config.yaml
vocab_size: 1024
attn_scale: 0.0884
bias: "none"
tie_word_embeddings: true
optimizer: "laprop"
beta2: 0.99
schedule: "wsd"
decay_shape: "sqrt"
MLP neurons of a small language model. Each row is named by its layer, matrix (gate and up: input weights; down: output weights) and neuron, and shows model dimensions 16-143. Each number is 500 + 25 x the weight over its row's rms, rounded and kept within 0 to 999. Numbers have three digits each. A neuron's up and down rows have the sign that makes its largest values positive.
After each neuron's rows, "fires before" lists the tokens most often just after its 100 highest values on Wikipedia text that the model never trained on.

L4.gate210:494480498510477519461535481528508500458476477497473485483517467484539502503536533502503510491525537524470501503525474487453530489511513522496459485496514502478478442490484502535500494494517507500480518504515480499490536530512511516494502486453537542501492526503459516494548525504469500493477445488484521512541496480493523534495510500527494470485541502453507455514486519508471457479492
L4.up210:506523510506479441541520516532511483490498472501530521525523479499520500475515483517512553526453522542463553516535495527463530525469507468506513501509493494516519460485513482516507487530524511503517469525449509496557515522501502488486489496504536523485500515494499539488512557525496520537488506496503489493510485474536482516562525468459471494508533517510536488478506520497480519496530
L4.down210:491505495480505552514549509494514553490506511473503507533529484512494500461506498493512510524489512503495509456505462496502497546552454554528488515487515521504457509472504530532515532483537469472518515496540489507498495467515548478481502451532530457492494481522479530496501492507491509516532481446496518496529488479498481490518523505541549559483448490478526518511542488503457547519466
fires before: " ", "|", "3", " —", "0", "5"

L4.gate383:521478510512512478539491507487471465486502540487504532531520509505501526528527459501493520481467492532514498506513488505482467484445471523447540488473486472496480475543508557476518494521502509496531483506536521476489541551508510470517471485518510503493482523483498476465472485491575538502520508475487456478458498460473497498525513486480519506489513489470489511469489521482465540504539
L4.up383:525491488519523497492525500547484498471529494488530523511495513495517498528420458535530529532497514518502519509478458535548486472498475492494549473473499496472490523514518493527487489523494517490485443511489524509521454523557464474511529462517498507503491491512507493498456496470510488520463560482510467504484515522482537484493496521525531531504511542562539523532470514504484475528491
L4.down383:479512494514483501503499512495535537500501455500496500460522499470553483471544528513509520513492491481469498462482520483505512521536523478549456513559481513475489499486494452513480508488489482495461489449493498494516487477528498494474504503475519506530501470495500484501515489502438519505527489531497526470555503512494458487469502499501534548519501490513557473545524480526551494525464
fires before: ".", " |", ",", "en", "on"

L3.gate170:498489516522518461447462456462473518459532484482500505517491515557474523503523490511539499520501467509468471509541473492480533530557468466499480512523510484507515487526463518469543484527515482493522484461498524480485502497483463468483551498510478468493453497511488499514448534468500483489493510495501546492489521493485465473479532526496484491496488481543529496493494548536491508492495
L3.up170:506528488509504515495506505476489552466490485486554484497507497517562507536549458508486486500524505510494500515457494426537527488514512534443482445485523520477512536525486543463452494508481484499543502519523480452477481495531498479549510472503489516494507512548504524486455495507516502486486537524520514518523508497460473511511506452509514494496529488498504508519460554508521485548543
L3.down170:498517512476513477526494486524497440519501481559447505489487517474439489492481563483520490525487516527471482488534486542480475535477512482510513504513485473515479475475520475524532510477546543501455517466446518546515499508514496516480447495460495494499493479464514494497558475497525472469477488492508471507431488520546534482539504543485501537505460483491476487508482468500492524522471
fires before: " |", "–", "-", " |\n", "+"

L4.gate72:478485501488510484521535488497502502535505490489483503477502488551520504510473522518498508497493547506514494525492513501435523529537502501466512511428498452470484486514513461533522507464497483490499506506490508532489473517519523528513473521475510509493497530518501518490474464490516515461493464506511568527477485514516484558512548456507502506462499511522534501480447512501490501479540
L4.up72:520492505483489483476473500519493525497550509545494523482492462488474517494522490439508498535467470521482447500504529517507518522512543508509487529546553493497525513510500486443554478451508523611526515518516491482478485491453493486501509484475508514534474484508513497536502508509513512485484461500494524511497531450499510518518480493520509497474479485521502500532480543560489502471476
L4.down72:507502472539488501501498540500514510506467496504492496505553510483479533489481479516486505487486535475514535460476527526487490475491483517543512502524461521483526552485474545514548493489531508465504503469487513505498484483505516506462504457518539459458514473485480471517499501519492516533507501517565486488491451512521521480517565480466491465505519505510475480542469473518499488514504
fires before: " "

L3.gate197:523474492507530523502466519486506562547504513505476532464437511482517518514465444463503549532479469518515537522497480482465440527452516500519517521471470497465499507485502514511498499560504529495515505506456559502513527494537469496508504518465474525465480560517539514471521493493522490502483493484547466534494515514468514493485506509504505522481478533484503529505487502462479461530536
L3.up197:532473490503440501492512492508470481498522518495529555530469550512479527499470554515464531542465525507478545484511479468512501522489521514491496495472543483449464507488553465491509467485477481534544494511490548489485503548512494478534522453494508483483452527506493494487490508500526481487489513491491486493497480533505535502493526516502489469509502485518503490500526497455549494474514
L3.down197:481494488501502490506479479493491524532511504493456456482532434486458523466475508502515484476542509467494490512459514536497492481546475487497521476546508489496477530514426507524519539488521493481490497495475452522520479452530514515460481522503512488485554479516480483489515481503493521493525487469517549481506518487505477513474503466503511525470497489472522517502502532519501516493485
fires before: " |", "ab", "0", " ", "–", "ate"

L3.gate104:519439496487477520446452503509540510470487541498487501519477474464486473482502461452489528494488473495496519477528512494486504506502479456510536495464519452517496513449501505483492533476470481480496498476535490469499506493539509467472498493496509518485486532476566463485475507455480486431513488528474475465493494490532486510539501470439510521510480471516510517472484464497491473488471
L3.up104:517498452453549510450506492501526524478482487462495542531534459489492508463507497495503529488532495497517528496500517497458508504505515517518512494446476503506499530465465531475549483549504490493489526510493495498496469489490504473449460514495457484476499506459530513503469494499441481457549513494507445470515464509492487525486522473487471498517493481515484485502542491504476481463555
L3.down104:470527518486498507539526504527478442574506465479518549507472473530480498516537498509547470507494483463493505521473513529474503510482528523519508527506473505497509486494498479496520525488540525523523501465483525506518493485489489523491503506508514501531491461510435528511466521542518514491475524503533518545506500451492497452465530492562476490507541518500499525518507517507501543502537
fires before: "p", "oc", "un", "on", "port", "and"

L3.gate432:548479494496491480490515514461526472490486531500483445480437518449503508412516481463504521518494507497482503483534509457537502537499532540520512464510505499522477482486512530483514483483474476493486522477532484533526532517492506499495443492482531528529484510488562501492513516517503533437500523507535488455506497554491485443505536484456516478521496491512473480513507460507516497527488
L3.up432:450484515481518505503512503503581483531521467508517535532500500529523489531521496501460464473498472495477526506490471538483478471498518494517510519543465501505495489474496511493547506522529471481594482444513492503524469500510501511515507513503450479511504528521496455506492470505500486500495480530521514477527471512498496473457566584464516488501506522506501497525536492475509483540551
L3.down432:514517510493479539526501474483419517523481494510493464510515487507445517517494522493493503465497558528509511480466467529487536480547512511531461518481555500516519474544522467537475512483491514544464491507472458513511472467515546497528512500521489533478458535517516500504461483458499497502496531490464510489454511448496503546520478456517496489474525503540528505475468525484481537494476
fires before: " |", ")\n", "–", ")", "}"

L3.gate0:515487452499532500483486490486508510515487489495521489504471521526525554476478490544501532505477466521486506457540503469527509513482494514513521485523519529482515535468469522518484493551488503495504530503491454501526519502476490488532501488527481493508475490494496508533482517474518510458486535476493507504478521497509518472477531539501501481482515546478502499504537521473499474503499
L3.up0:457485516500528544544521513488508523506454511463499519503529464549525509494542513545492497520448464532495517467531494458515521512492527538501502512467502443502508536467477552498502472487482517474507461494521499525482511487514496499503484491496458502463496509562512476517486502478488527453478522498481502506444498505535494503514528564515452536472501492523469536436484515467487506462484
L3.down0:538520498496489457491504481488498527525531493524497455492477514469448480527479508411530505478517533511456530517426495530511485511479509505513491523486500508520488511547526477487485538508508482518512524448474511493513503515540497508466497513487524502486537514514527475465493503508506485530526501533486494497551492487469486499481469470466493509530494487477528480511469467550506514541488
fires before: " |", "–", ")\n", ").", ")", "4"

L4.gate58:508527497507501498457484464535524497533502496525474437491530461441490502508446479475478526507463485490490468476478482487487506539527515500513499513443531483515482518501494489468518486525509459526487461508496488460516513490535519491502528479462502502495468503495515478475496493491467480487462489527512540508490513519513530487473548444506483468499542527501523495518500513497487496454524
L4.up58:471538512527491510531473493527470498477492501446531509532490534517466463494484539549514495507539490483550473476501511515493496523515539515480470543514516500519498485497521558486468466476527449494502477541514495494508512501551483507522487482506502522478530558504450521519457486499500508503481516498523544523539514509480505482493507509489500524536460517522513483464489490462505489510548
L4.down58:508429518464483483505486486485517504463478489550478514533526501479540479506506477443543505547491527516471516478496498518473514489492457543486517501518510530491504457522469491505515483462498539466492474501502464503452528503508453527509461460521486505539519521452532498499497460520513506478497501473508524496508529455505476540507512484523479500474518472541495490539508528489497479501496
fires before: ",", " |", ")", "."

L4.gate32:504453503499533505467510509519484520484437531486487526494461435505523508542507542475471518517485510509484496508543492479463527529480494520513501473478487482527507503494487488454534503527508508486496504511494480478489540490500508446526476545479482504474488488457486491483526512467534508478475484481498511478525520488496491501485506517533462462540541540494522526507462477545530485477495
L4.up32:514461484526471513482482532509481492454474500487564505541491488508492496483513507508462551498501524488503533509538501491481515517485526530494527494522474505513536486520486545523526480521458489472522469474488517507450494507449511493489499535543495475468484497470481525499539512492501473515516468473483498470515524472519519468475476489555493490488525516487525509526519464484505488502477
L4.down32:502575516465481538482550472471521448505507485533491474512507502505474501497531511499505494501461497489519533485460491503498498481543483522505451524530527524434497499515505471549497496457495468549491514504493477511462459514495498516483449520525568519522525518475530504489441496512474482520511510501514471510514493531493504496510507477458535504473486492562474484506507539491515488514481
fires before: " ", " |", "′", " |\n"

L3.gate663:490492484466525466467465475504509530540506481510513475525502466507479482485488459498480529527491484493471489477547502527481465481502538524545480481540514526509515516496508533507471510475486501540503462497473552473526482507507542461532442496518492538470505528530515493490502525456516461489505510496484521466512508460487490518488486483456470502518504502506454486517490500505501490499484
L3.up663:482485538496497534488474497470499514513501506527533517529493529522542494514511478449503500479519463477521506534479460523530495493485497533516495518540523537550500492466479533476473470516498488531538488484453493505526483508472501486500528517512446486496458520504523487485494508454511491500476468533484489508459493496545522525494472507460485531525482443525507502488526507487508480507502
L3.down663:505504439544477498491497441499499449462516473487473478466497513485506515493507563545470497480504538545505501526535490510469554516487472482500509501474459497498498483502548454548508484485499506502537476535498527513511541531489478515473450502475517531511514518502507531512467472496499438513493539460519470527472499480497453513495515504541458514478516518522488495485510536511504519505516
fires before: " ", " (", "\n", " |", " –"

L4.gate33:457500528488478489512457438514492503466507527521474510510506498461507484515528521516461503496475483513470516484510541489466551486509489531488497498484484481509533522549479465510471525487516546468522485492498495537513501542500503470510481506502495449487549532447534498473506505483546529537507514501529467508509524501516456526501476492519527485553484509469529453475484485505507465502489
L4.up33:483474530531492483530508470515516492477531519461540522532543516487489517471501493484499471488466536526554490457487507482502511502478460487495480501517523515519501559494523466559495467514459497479503532510548525540511531493503498442512443521499483501478475529545481491506489524466474529532515529546534513488493508450505508472524552547515514493514513542489511462512554451510514492496486
L4.down33:488460525499499519482487502537512512496484450502470501500492455491539488516483487492506505506532509480493499534515532506541508523510507550467482473509510500478508447512508500467513490491539488497537495499511477513466488507480448583492573424513534497487526492505460490464487481518475492433488466471520521457501512553492505490530481489478486507494519504512510518517481537510522524525511
fires before: " |", ";", " as", " |\n", " p"

L3.gate244:510551463530499556458476493504502539555483508529505483470488524547530485522489481422494483487529498487509530478467489508487444494495489491525507536525525495503481483461471506503465527536487492535471461486503500448483523481529542469527488469470505547489483465494504480528505480470497497518487466502476492486515502448465491495532524516512523507522463524507485491500489531556503500492483
L3.up244:540499507505545522450492520528503498524544516549486494495492528506511490528500482473495513501569501508495526508490481486524416532481475525534471482524533468487464493483476494513475555540463516495463482504525463475526466498495509502449505514477505510508487498532501494524505527544541539513497493496496500530467547465478513491479498505493437483513533520451520515513482477499526497524490
L3.down244:490507533477531438543512510501463466491521496494540567530535460445461491497485540519475529530488481520470450545514536479501510492512473530456467498499527488486476511521530524516493507494481492455480504465507463522503496507447455512505504493533543538495528529511501534476535472536547512489488554521513514519484490540523492516474489500508494466483519513519507502512534458507511482521516
fires before: "0", "1", "2", " ", "3", "on"

L4.gate256:540539502479511488460508529514509490518496483515496500431492517547509509451489502482524519508521491484466472510488495498452519528526446493478498509473517516541495507512512494527509509493472443480470551501475470494508495474515535500486483449503526514543511529527537523460503506510470488534476504515483478544534509475506466444476524459485538504534496497516483485526482537469484502531489
L4.up256:527508494506516477501510443464532524493505506469490526500520509525461516501494499515486472523478517515538479568481454529478491558499537504530508512509500496435485506504505464514480473477461486522442463496495467525477464462483513471513520505446505517534480498532478476501540483524490501492510475525541508514480471512468509447461503518491521501483530430506488468502494490482485525566523
L4.down256:518486547486452539503528492509496471488493537515495523505487510467516532549478575476488527524478509490503544516501460519501563490501531522542503497498555493515497484541486479495481489526520508513505494462496471529524497503498470535490498507516449507495474532521494485491499500527507482451520476520482536472509521457472487523512497511529463494506476481522546448455457458486490495494466
fires before: ",", ".\n\n"

L4.gate96:477495479482544499476484492485501525520496519536504498505493493497484507553476465502499535521442552518502465459497490467492481489513470525510533506470499472491507484491477525471519467530506490542558494486509512511492498492483523493462475504484484562484511493505495480533493481508523501486483515540504475437515532462490536524515514485433490535495553484502452478513473496444488491546504
L4.up96:490483489490517534504505472555514478508502534514524472512481515545513519463504493509541516531506529460489549493469521503523499467498465531540519533426518541509533492509506498539527475497538489461532525510536521534472511506463474542483433516497460478523495466523523534502518484459524525510517484498487471479515505527523517540484451520499475513448530511473542520495477496482494501511516
L4.down96:493553506528492482517524469459476510468525487494483523486517504474525465489474501476508494466523472460518453539486479534486516519531486501466535470524481480505467513484483509501468548473487554497481544517470491495528512524522515463483485525506564483530521510539517465471477513496514494510493494531508514554492491488484484499468473482496538527469486521524493487473504505527481477460528
fires before: "0", "5", "2", "3", "6", "7"

L4.gate451:524506464480498475549511481492435520481517488507483472499490462492467530515532517497524480465456504491528480475503482512514542497485513490501502463516437512471537471487501504467496508473541527476489436525522492507463497490502481471495516544464532482472493497486486462488529470521463512479504521505501487504521465505466494463558544477505497526520508502497494483479457480541490468470479
L4.up451:497537476518521536512509476490456517496506517460475494504512499520495484568508519495479510475480482493500531517444469506509506477486444465518533464499529444520534462556508502539502498502508485505502483476461521558485482460515511505512462542452480477458464492518524529475468516472493508497477516477527492519484517488492549501498545492504503496509499508511498507497539516530477437476480
L4.down451:500511529526480514471492495518525471517513472534525520491476548519487460432504512485538487540552503493510452496507492486504489537543526540463516490489503530461483519483520519454500507470504524506494527480530523500512468504487474513448502439503490475526494500465537501528491526527541506501543476490501475493516485526501541491491441499522494514501488474488480487503482470498507528515533
fires before: " |", "+", "–", " |\n"

L3.gate245:443471525516459500488546510506537510537488494469501483485495456496541441495464484510464497460509548482489479473505478496452475503508514496528550465507481522510523498503479499465549519469486516498537556517487522521506554510480498498532528498493520490518480569481461502493516458525525482500488468510522498474493510472531539483479508537502509489463537460527439508518484484488531497500549
L3.up245:511470522499472504481518504467483519494513526515503480515480437526500454563505508514519479479477526505492470481481513531497537538479475538499484489507560481504527501553486470474445494511492491555515527498467489546457559503511531498488527485464505487540472503521505482476517492502475526489465484478507538485521517516506474474468489515496488521535497504509491530529494494482511487502504
L3.down245:527518475491521480530471496474487479499497473505494493532475515538488532479511466513519509505466465508518498544506500518518525514488521512504536502517490479509493555475498507488515491509490495478459488465519470508480453492480529500491481479456475519491509495486510536517478501491502533503504533454487509512512471555545509444498511464531477501462492457524535511521525475505470455482522
fires before: " |", "\n", ";", ":", ")", ","

L3.gate534:503512495464520502518489505511481525506578518452534505533500496482494529531544522485496501442493505532515533473470459518496474510514503526534472510483478473510468532512504496534534512498509474500467491541484510512526504502505521519488496521544494483470474552546587501517507554507473497487494511522503482488537479522465475477487523492484489551504456480509498468530521531527474488526517
L3.up534:503528464500558523476534494516491504498493456519508491526515528462518539550505476483478503489503512519499551538529432479474454517501496467500454465534518456466479529503495540548498462482517507507483459483505505495494484514538468516510479532498492509528493542523438485514521437452492485497536442476500496495505524484515513490509469492513512500523514512497479482487481511544499492505518
L3.down534:503443531522498461500476464489510473507557517461515489464536479510496436453503492483505490511454470505477459477488573523564523483502506525508541515450502513510520506522517470484477524512477513514477534478526500497511510468489516472523495481514493496445473469481547476488503523506496523484451517512513541491511471521485524525504510526477515486482517481497506497517522484459524483512469
fires before: " |", "–", ":", "0", "1", "8"

L4.gate219:523486463538543505468513491437499516464501494500511514540487534490492506501492503518485545482517509476493489500484474493466482498537537510500470480486489542485547540469522519477499491514525510496460521530447474526497532471524487516517481441484494509497490526489462482472494471580549476502527501513513521505508508511566499475443489489510528518488461467522527497477496464493470495509495
L4.up219:485495537462537471508514501478512509500460493478480505530518512473478423516473498502489506520498538451547506482473516444487467490486522502514513513489536511521492496552487495461472505464507533519480465504477528484485520488496520547529519512484476475475509513467494479524463521503470512522514500464512509496516469514481505470483480454501519502501525543543493429563490528499509504482515
L4.down219:556498507483483532454484443523512493529508512495531475502502462531486491526497518492497504499518507506518513493486521559448523566511479479516479557508480502469469496516481519512516518504479514495463475516508471513486503472441478499497469549470535469522492522502518509501515518485482452512502533508467465524497481498535482456539481492501528461498533510468490475503509517521490494501510
fires before: ",", " |", ".", "),"

L4.gate144:496509514490530502476467456473469481497492528494523494485519499504489504554480514482488499480491478535557497473527470523481492509466513496543477525468495495492481520469472509485551503500537497516495490497473498496530476486494475501517460526490553538547522476459456498453517507489508532508486513485503465490489494520489506527516513497490531473542536479487474520557530523532497446529519
L4.up144:443493511502512522461462475500498542452517470502471513536506550464494483541473540500496490552478474510477454495508502543496490516522531539490526543519478512468497493527506484528517544464513494494499491506479500505491519505454510500539515473535501517492499476518489489524522475472490466505512497489467480497475500446491512467494515522531509514487547523512546482509476446475502543476471
L4.down144:491500498493487485463481533512541500467527521509546566499510522507508478543501505557493522510551520539511512538497439507510509556493468522474468514495533476504496512448495483455502494511527484484512509484506520503490522499521477483461517502501517490501472481475492525494501502531490518515526536542466525471464519489504508504535538496496537515530483530477537499490514548513512458516505
fires before: " |", ",", ".", ".\n\n", "\n"

L4.gate700:501507512505531478508505511508463505479507486460468473540485532499495506498521513468520482497499518455511489500515450530531501548517567555496509429501508481496500519495484485492473496495519475508509509507499519492531508479499561507549478459481515437497504520492494515516501456485508504503464509471494505494514499501482545473510513509496454494487486552550448478501505485526475482531498
L4.up700:450482531477523505506480466498503520494499480506514495456481509500502483518554448477478500539513487504528473511459474474530448509498486493483467489506512490548465499558536441469502469507495503481477481490527500428537518472482520505509502487459530480468498479502540520484499524515514517452522471466518498464524513497567481516475501485523499497498475534519506487500472504506480491524511
L4.down700:526543512542512506475498474508518498492541529474496535532467501497499466460499510428565471439544490509490485513515507544517494568523532499521516498494525481482533489505516500505491522441469477510546502489508476504491493465511502484510488493528480518516500505446500521476514511495487497521468548510506517478501484496462476509542467500504469406502529461534517493495492470511507497503523
fires before: " |", "–", "+", " –", ":"

L4.gate691:539514478502532510493552495502485486488516521508508543488508477567548529527494487483508508458510521478495479494526456450478500499515529501461485483476492528511485516460477543482535468493453480493510491509503520465501496502523508482495545490463504499478502474544465536484536450499469490458502474506494503524526487488516548491507558469508504465470543514514493471522512493482549453487491
L4.up691:480478519536495498507508466478518505514464479540528511516524513509540455492540519500454449487505451513493492486488511538543480485487510513471526504507480483500524515518527473505502512516556484503540479509521520511467480525462497509536476522506490503518508529459546472518480531494481490522494485493494502522481517497468528527484515509498528465484511530474461518484547494413470533475481
L4.down691:472523460486550492484511486487496490438533489483465498482446504538461492489516507515500537516500542491464517519512518463499491543435466483486503462533512517554519538504502499519546475502457489492504505477533505473461545489493508473481506499500471470476503488494493517499526466515477507458497487518483503497518463536513512494514521468449503478475470481479538463536530480517511474470479
fires before: "0", "3", "4", "8", "5", "2"

L4.gate403:468525473504519510487503493495541475480532537495511514507489548501451529529499475463514541513518527459479451496514493514500500510497496469560459495513487466534506476555529520532504513469523522531471522464485488507489501516491523474481480496512513482478524494489493512494488479494516486485470494485537523526465524508456515521498490553521490547486489542501532482531501480495497490503539
L4.up403:474529502465501439474492483506479529501507472500514510514519480494497425565481467483509474496486505527489494531536511499518508466485516512501527450504501481495505503509560489523495497507508505511491525518509527463526497480470485483515508500522530514513475507496514496516468509453509487469516514542489522533526535512514520494511461464511542519464498525472475576474493463490497457482510
L4.down403:482497495551495520479477508520525499493516511539455492468470499515483531504519499442472543487473508479507475524475469485481477525497463490529524550514481500490486478508489455521522452496506466474493505449507497541459495523518516482473476476493454501496520490501460525458503492538525496508479519450494556492463500512495487509508483545505486515487505496483525453511522504508507518514521
fires before: " |", "end", "–", "ad", " "

L4.gate477:502502446550510515454498502456471526510492476447458490455476506469491530484515505461520488496449486478496536507514524481477493506492455467483499496505509496453518488482492549482551556503479476477486514495476493510511494550523522463495477495525533507518512499482512574495484444498498491476515464486463518554456487503538500497489515499493525510500468530496496476463540478458555506511519
L4.up477:509489496489509493470521534511487490485515521478491521468508494510472494529532512483476501500486488479446536498527490489459532524573506517543542510495487496457518480481502491489510525485486479490505526462475471464489506511503504502497493483494476479476506529489504518471477543480453520456492504503496500478480496497475490447494556484525459500502493508456520481444547508532532521470478
L4.down477:554483494504446500534505517533521534498439452511491503503480492476471491486483472500468534508459470523486499523500511516477560459465501468504474478469514541511542515525504493450537473532506509526475453464495509502490493505480535520491533491485526474491485499469434468500517511502522532518534494500507498499474512506524532539546493527516516539488483514519493519464466505468480549522521
fires before: "ru", "it", "oc", "on", "ant", "r"

L4.gate420:468501481484500501511504444506523487513472492475495486481490487489497533468529501442522524536499519487475517506512519489488480516500531502491462526510487509493523539515578501538515479492506526497495481486507501500491506571482519498503509527408491565522512504499518526485463509477528481491482466460523479511525500461524498477555499498482466510498503528485489513516468516546526472438476
L4.up420:507491491492511530524516528527493503455490503481520507470495469501507510491489531477491499528472534467507484518489524535466509480460510484503479517520527514503514515495475507539491476515528488491478508479535502523533517510487507540504490462482522512422557521523479532499475527464488492535516478484458514528548457463526478524516483504519494497456507555495542510512523551498523442526514
L4.down420:511559451502501506525525522486523501538499493547511473514493501480504502477481496496488509483507491487512508492489478492511496505506471516520544486495517463489492494469501481513496517476507540469508505517476465508457490471509473513520479459499533491521497541514504495479534473515493555497488462498482540467438493500489482488510507494461554520495500481524537501518486432502505517473512
fires before: " ", "iz", " —", "is"

L4.gate400:475432488501505503505488528490499493514518521465528488450481519509520444475547477481497490479524497500504501467483503506512488518504485503511542497488541463502467486510492500537564477528506498508488490492514533543477504502494488446520507533460523515489488536549484502500491531509537549475497521443485513493475474517501490574495509484488569502475565504531536486455476517520443508506485
L4.up400:476459500459479492522473508524507500538493496520443473474496480552466509502514500466507503491488501493537465497482515509514534510495498507529484509472523454511497526523457528480556505524490493508495490507526501511503506527511499498482505478512476505522467505471457537501487486490543484530520496493487500474492481511512497485517487518537488512496550450521518473494491543473477501487506
L4.down400:478536524462527519526519507494493527481520502464520518534506486503528496516519490512536506499468524546518494466518485481518483514488507446442499498547499513485532494470557518469498477477480503500494479520509486466514502550506507486535486527517522449492478523517511504500470477488540486515527516492548519502520468462502443500458502513490527487570491510502502464492487493452507479507493
fires before: " ", "ruary"

L4.gate160:476488476528483453485480519518542482468497523524484499528529512486510476491440561496482520481519499500521537489520511537538504483459495536513505482458494517528510492523477509476481496529506470509525443476502484528511458486525555507523480510497488517478505527490508482497470485487486503414483508506541498459472509466503497488464532502506495522503505563497518500498479539511483520496476
L4.up160:504492501469524565495531488490504515510548462539504518525495550517515475511459475485501529508504528524523481527499455504543478498500492492467463511473543564485513475517463538511487517531499509522509511454528487469491506446518498509497470492524475470522483517477561480486466471522477462467494490486503480520460500456497501521484472505506473479491492500502484518535494495519523482451507
L4.down160:486479536497502500481479497527472481469474524477490488482498475516542501500511462499472475517507490478485523499438488477478493524521477473462493498533477457516502492475497437516521483434501507471476492556482502520506469509467480453507521496495500476520506462537476527475538510521506521537519500481465486491537532528478509472506524511488555503500460480512510458497499503474475498508485
fires before: "-", " "

L3.gate402:439541472477510501495536476507521512519533461496496456460487520517503446516546472488474505507488496527505487471494500466525491534503549500488488482468506569477462495508509471466486496495510530467499514529523497513497496477531473497526498496491540485501496480506502489496496497496460514488480495491478496480524542441478465465497479475557491471468506561468513483506487548544488514469444
L3.up402:507469491515446490534521462540458522506551508502485472478527512471512512497495510512487509473456490484514496495506507446491509498505496527526454477491520518456484518553503535481491552526495494546462497521490538460507485484508529517512518462474522470523500466513491511494492517509535494492510529461495477539523468531489524493523475484513533487482509515476513511466531491481506470471457
L3.down402:484494483525497496497457524520486486483479552517511523488494481474489513506535483488495468531547502484452508514426493510541531518536530506473517530518454480516474516483504488538521448476527506461504502464513492493497511499508458497482481549524471528535463538478480480487481469467441519533460463496517496519477532471496486500487515488458474531542483505531535457526505497507510515518477
fires before: " |", ".", ")", " |\n"

L4.gate474:511460490509488533517459517475517494505474549521498500477500497520484481502499557471460473455545501509506459477514520438500496531494494483469523511501510481494511522503500520501540505527482481520511449442474530463500496518493510489555554527465487506512462527523523522458492504498444469517486477531488489494502486483510507552519507476453506525536497540541494490500509497477535512472525
L4.up474:502483506506521525501495531521526475486480526491505548531524438539538542535510483461517514477492495501508498487468514458475503552479528511488515507497477476546514482479528521486515477495495433498500493480482503513533479505511492494528502486504484523516469501526520500500496515454515467512507476487551492431489490482464499530550504492504466496540476500524547486521435524476546477557517
L4.down474:531528502550504479543505474453529510532510466501519447480469515478498522485502514539514481475508514460511516523481493520499514441525462445480512488502461520498509536502492498552481515438526494508489534535509515487503498499507481488460475484523549484507450474497489497455471472526488549502501514467495518466489513468454479473465466501527531484479535527501497520501499462460456499506488
fires before: "0", "5", "3", "4", "9", "8"

L4.gate665:522457472508514510514502499521530523497515493466446472445548508519519516525493487499516520502467470533544498516517489496464454529490507545510530464516518490470471524502512488548517525494482465556509515484519492510448508513488500492494478498488503504485479467559515481495442501490480527493484472493506531527521488513475520518505518546481525511457486487538433493455472489517491521501461
L4.up665:465496463493476575467516491503531478466470496500471547492523458476481493500452491498477524517549540543519499517500499473471471537521525535522469485431565475492476472480494497480503557516540454497486470489500502518475488475513506523503499521462486509503521480511536512509510480513531483476477526477496468492501478461478459523498484462499533511526505517492521515496504483507476486501473
L4.down665:471507525529500467527499477475487517498511525493540503502492492468518475535557499438509460521501489468505521506489521525523492509492535513488486489519490501504503528496527512494522473451466534449491489502530476479538429517510510475488502498554506469490509496517466516520492463541503548529480449436502518529479523484479473478503534533526532531437523531529479491521521491436486474483490
fires before: " ", "000", "4", "8", "5", "7"

L3.gate666:499516519538492501505503495493489486521495413488531492485542467539501522510535519498491507507508496534510501465477517483415513559512503477493492494459516485524517504496483504469490486538531523515475518540492482550512511498488491497500564502502530509470511520480495555487473449487497485500478495540519514501463498507464537485516489509509480521490493461487466458527502481499507475485532
L3.up666:489506502487464560500480497516516500518478470484477458504477514490477489502490473534496496520503488514513467489534478526492478505497528491482446495463479462516499509469527532514484525509496511488538485532512555520528533452501522486498507478519516510532502548522565519530478514511496502507520474518534540509519530490496467476475456494503471528509548510483477487535487516483487557495539
L3.down666:476524508466542499492514462487492528480529505500517520490471503512495503548540553478512522518509465525497466544483489495473502507529515500480483545516512540518507500500521502514504508462531438507470489496516445465485515499491458515500481507529495501460468502513485487521530494481506499468490516504488443513544520536487538520503520514493491476483490534491499479494542515474487515499483
fires before: "als", "er", "al", "ing", "te"

L3.gate687:490454509492474495461502523529488463499466508508484471496496483520539512506489493474490518498496480480486538533488510525510492477488508447503488479494510511481523487491488494519483536511444505492544480509524487485502499520536510491489528504445522560508487488504471496526498486507541505525503472536450468508580486483496492488501516468505509473430520491465501493495504549529470521517502
L3.up687:538506492502500486480518520508507534483530482578501488533495504487489543477479488509479500485505507480509517509452493586495461420466528505473518448467518513498498537483556445526472466515519508472514500514513517501491481496498512511472508526494456511515482501481520496517513523532492525467510484524533482492528505525508504458497533495479493507550502487517530515530540467469491522494496
L3.down687:511565560510473503524507473487480544476497492482501523519489486481521506548511537513486512527536512489514444494521486442528451511532478523512484539497507504519525523541535526482470502477503507519518478444485459491495483486533504469498476533507487495511532492498491520502532474510455489508494504486534512443460537497502489524492491523454481487479458564492515495511468476492494449504504
fires before: "0", "1", "3", "2", "10", ";"